{
  "weight_decay": 0.53,
  "final_lr_fraction": 0.0,
  "max_steps": 10925
}
MLP neurons of a small language model. Each row is named by its layer, matrix (down: output weights) and neuron, and shows model dimensions 256-383. Each number is 500 + 50 x the weight over its row's rms, rounded and kept within 0 to 999. Numbers have three digits each.
A block is one neuron, or neurons of one layer that tend to fire together. After each block is what it responds to, as a language model described it from the Wikipedia text at the highest values.

L2.down79:500411463499587433471557544486486456474501538597515563559506415467491537402527530528513486568574460533490555600525567452480389438399509387460430487490579525440372618519541569450574543545521483492452531498561480492372495514485472456512462432467575505505474543567446592632448503560441578578457504474509414473446494545449505488469444488626414504486564533518468499561517536556584564537477
L2.down149:531564580585547497507431565460502444541490452414490574505449475452478526545457504494466374558492533500391520573532390454577532568509560447521499510477554468462489457499587576487424458421494431447535469468530528527450491409559441468586417517547504512485533476526462451550518511557484442544406532479476517468425533463576628558524339439498484488485549525523412506525370557485515549453421
L2.down1455:533437479475496544525532564508473566488491466499478526461498519552518444489517512410558513595521583463606499483571506399468526497528447553522527468479510511483453500563475494462440517501462440564514519491561529515498420495509532320691481461529567513549452524517493434554566504529532523440480621466537490453472550374422426502517429499558455507546508576623466520429509541518419448413569
L2.down1514:446580415569528531438574526444508430489509459450479537475533575491456503507475527493483524550450524495486533593597500336501520452558505382543437475484509543438485459501520488498526566470417468490506401550465519507453585382497407437472550529443550567468480393511431462595382510601543544516562480505573362567447493627520589567467451478555459390539475568553486451479492492480473503537443
Description: Word pieces inside a modifier between an article and its noun, mainly year digits (the 19|79–80 season, 2013–1|4) and hyphens (then-, single-, 21-).

L4.down174:464450493554483519441581478486557479498452587501493533541485424597492500435455552542502421502533515524527491671502504453487454464525471501433499364458498452520456486463570567481501453451494495633483547412550503446516481599562479497502563569580556452394537435484553486498470457466431474459506566467436438492453460531495566462508606545517554541546510387545526513551458490588523446456488
L4.down1231:473519492590465379534543477511565524539488575443500492465529562478514332481532586569448397506469545481593551577545531505488460487451536563530451462469614488489456536527524473535466472530458528454548497417510441447492581426478437519532517488622476534592476477500589491495489498476454505516575542451515499517513408493466510398536468601413495592527478468526464465587505536503509454529549
Description: Tokens partway through song, album, book or team names, often function words or word fragments: "Story of the", "The Great", "Sc-ar-let".

L3.down83:466468514480491479551495542474605428506526495505500502535562463419563531532599404564502506452541592569428536561414453463487458538471459516481470513451596547427547455488513482489503480524571432518470551491472469460493483459527492561515537498494610522504473457498499473446484593556486421467448467538529399489524490524585530570524487523566479506463476500458498547632415427465522619486446
L3.down401:501439501484519492501515537527500500437498617459587540535565558419490494415524529529479423548494512481540555632478525471521490404479486591495512499581471462470496557454477491426518563496563491533449541529503484512591491447567505454544481432538476474464519486458499476501495512532504477502511479433506498410538557541506597561477426470479506527571435434598537473580524472513506474558571
L3.down418:538496478435521610481475469447407429550534491448514498549449524585583532445558506526415527539568437507556490519459488436565542464433425508408476526439482438439439485443506531530495503500483536514484615512466451513620474434470585494400510531391563443435540447441627420479484639542468463538585605495481530587433473524478378542466411542551411473497465468519533387524488420494465495463481
L3.down629:502530471476484550509466485474371515482504460477591521629464426446463547424533510398411469515538494460434542433553531491626555497453572488527505505454477527527451449459538486410472523469553468516619539453465551491391382534550452451563451516560489503562507588468594551460540516520437559513517507484458490481522496601508449607531587509570524485552505468396507506558478486485475466552472
L3.down735:488465469498479545454437480474507485503494589443617514480476530492444533455661549467500437568467579528408498580513515450440508500491497491569503521454467571500476499510568519463393494516463481518455513487530442498452440628439432533449500558484446501548536507563539501469442468551458511466519522483513465531394530549489377513439475486507505452477487537454496548462386524434532551487524
L3.down897:509557420521522547543528481553540487460589420474501502465611570474529537516530457531509518461534431480443462605547534513494508595468528544487436405563470530406446449508567413489512453414487504484419490458476493504458460519510433484549466494559518551491475466543525480477586487548544519470433435452472521503553514493448518480539491453518569465494507468523554508481432466518462525545500
L3.down923:536533537418498528437473473531626508521528541461496518581567554564502571516510510546437506459425425442471518623504524534474421495485474573525491473550495501618421535533483474487507429494528541515466474501457403510517422460412408468638528438470530560519458473454450554488439404525577524556467534555526459548588491547499451417426553481462591490540557490436589490578537426499512539525461
L3.down1078:510433540562488513551381512449445515530508451449587443505533489513492530528536483499488458541488537579436440502474510429486500482544498480519609477475480494383555520574528637503352410499487394470520480550566496502477460517468480483495485498537455546464577505480506498479516560529528468501507522521530545432546555546552481538449451469515514513559513497482507537416499537489508463434523
Description: Opening quote marks, colons and words like named, called, of that come right before a quoted term, title or proper name ('Post Modern, labeled: 'percipient, was named The…); also "man" in manager.

L4.down47:458409451526481491511439470519414516575465503587623493416526484474392517444527469522505546461446418445544595566427467494458551481520495493542426402496518551551480463495472464473436485567434511538561403438423469505489523493497433548537503513563514580542442564504454409606494494505553474495540460488583430463583479511466564513520505477470570440492502524502503417476473561556496542424537
L4.down212:538412477511481550464573493554429601467480363481540515467498573561532525569518431457488472487433448521426460505459494592549555470489555486512475585561502511464395500659472475427489535415432502549484415414471479531417471441576452452515543476434470552494471483495548506495533490480594478367456525563545487457558458504448597480399536478501526517491488462358564526564564566567523456481498
Description: Mainly an opening single quote before a quoted word or title ('Captain, 'gourd'); weaker on early word pieces after p/pro (pa-st, p-ian-o, pro-duc-ing).

L4.down383:459540518624498498503443492463497454466524509433544464444564455506472482493570478518513583426515467492326512493485503561496489434562498497538514439498457459457538316492571400560435510532398478488467515505546469475473534434486490546536497400526601576547437499429560471459498464516519592556509491492513568588559476516549420515491560496534598476525534550542542549469485446599548475464467
L4.down604:609480496561435565467507352493470491397492545440575598529452498538513479466393608486481563457542495468529572591437454420533481489507544570410537538416471444464498562478459535486521497479563490518501422484478545509499516565525442496505483460479504521498444498483571468496558432421488540456575518514545506557383486529515459411507491565447474459439449490454539493492550493451506513532456
Description: Middle word pieces right after a common opening piece, such as or in Acc-or-ding, le in Comp-le-te, and year digits after 18 or 19.

L2.down291:381510446440495463565581503568593519456559485635494632544501471508593517425463504550615508485457571540479591606519516573487456436494530574575445399476491407455464471543568535457492438457450508510495517460526418496437486549578497459509433446561524490521511480518567506517455552428502521500529472467473535480582436596441515452523511574521514455519474655486515452481518571483409544450474
L2.down341:482536365449521506491469568518519485611523441526468505459506593524540532492516534538548457450522504435540575585538498476424443488487543575504471598504521460590500418445532531400571477565577510441546479466536506513556490560543485362480486403592546566420504500452486522562448413523609463438545505492546535457585464575501348507537537612405480492473534427503553534514556458454440544559443
L2.down820:475507440572486492511453495465541475501557528507428382553518494571466439479485510409559490528377516529500495483479513539480478527382571417518486518461495612490518418510458577554527507522470506577406480461603482460440507507563402507512448431550495502552486551545480446566512435512532504473516539570592567461519516523460586634547465518418570484562536502533407650478412503533576461498492
L2.down1496:413529483573531591499416492472512498569562572533617443412516487529535508448479507484568464505541526531532501581487589396550473532557575553520495458482500582458497405472478538493504456477444512484461526551482465497500448576523405418508468538479472510421592543436531569534488482484516465520577480533513445632498498497537560537456507451464446533566446495443481519558516632603489462430485
Description: Fires on apostrophes, mostly possessive 's (magazine's, Queen's) and minute marks after football goal times (79'), plus slashes, decimal points and percent signs in statistics.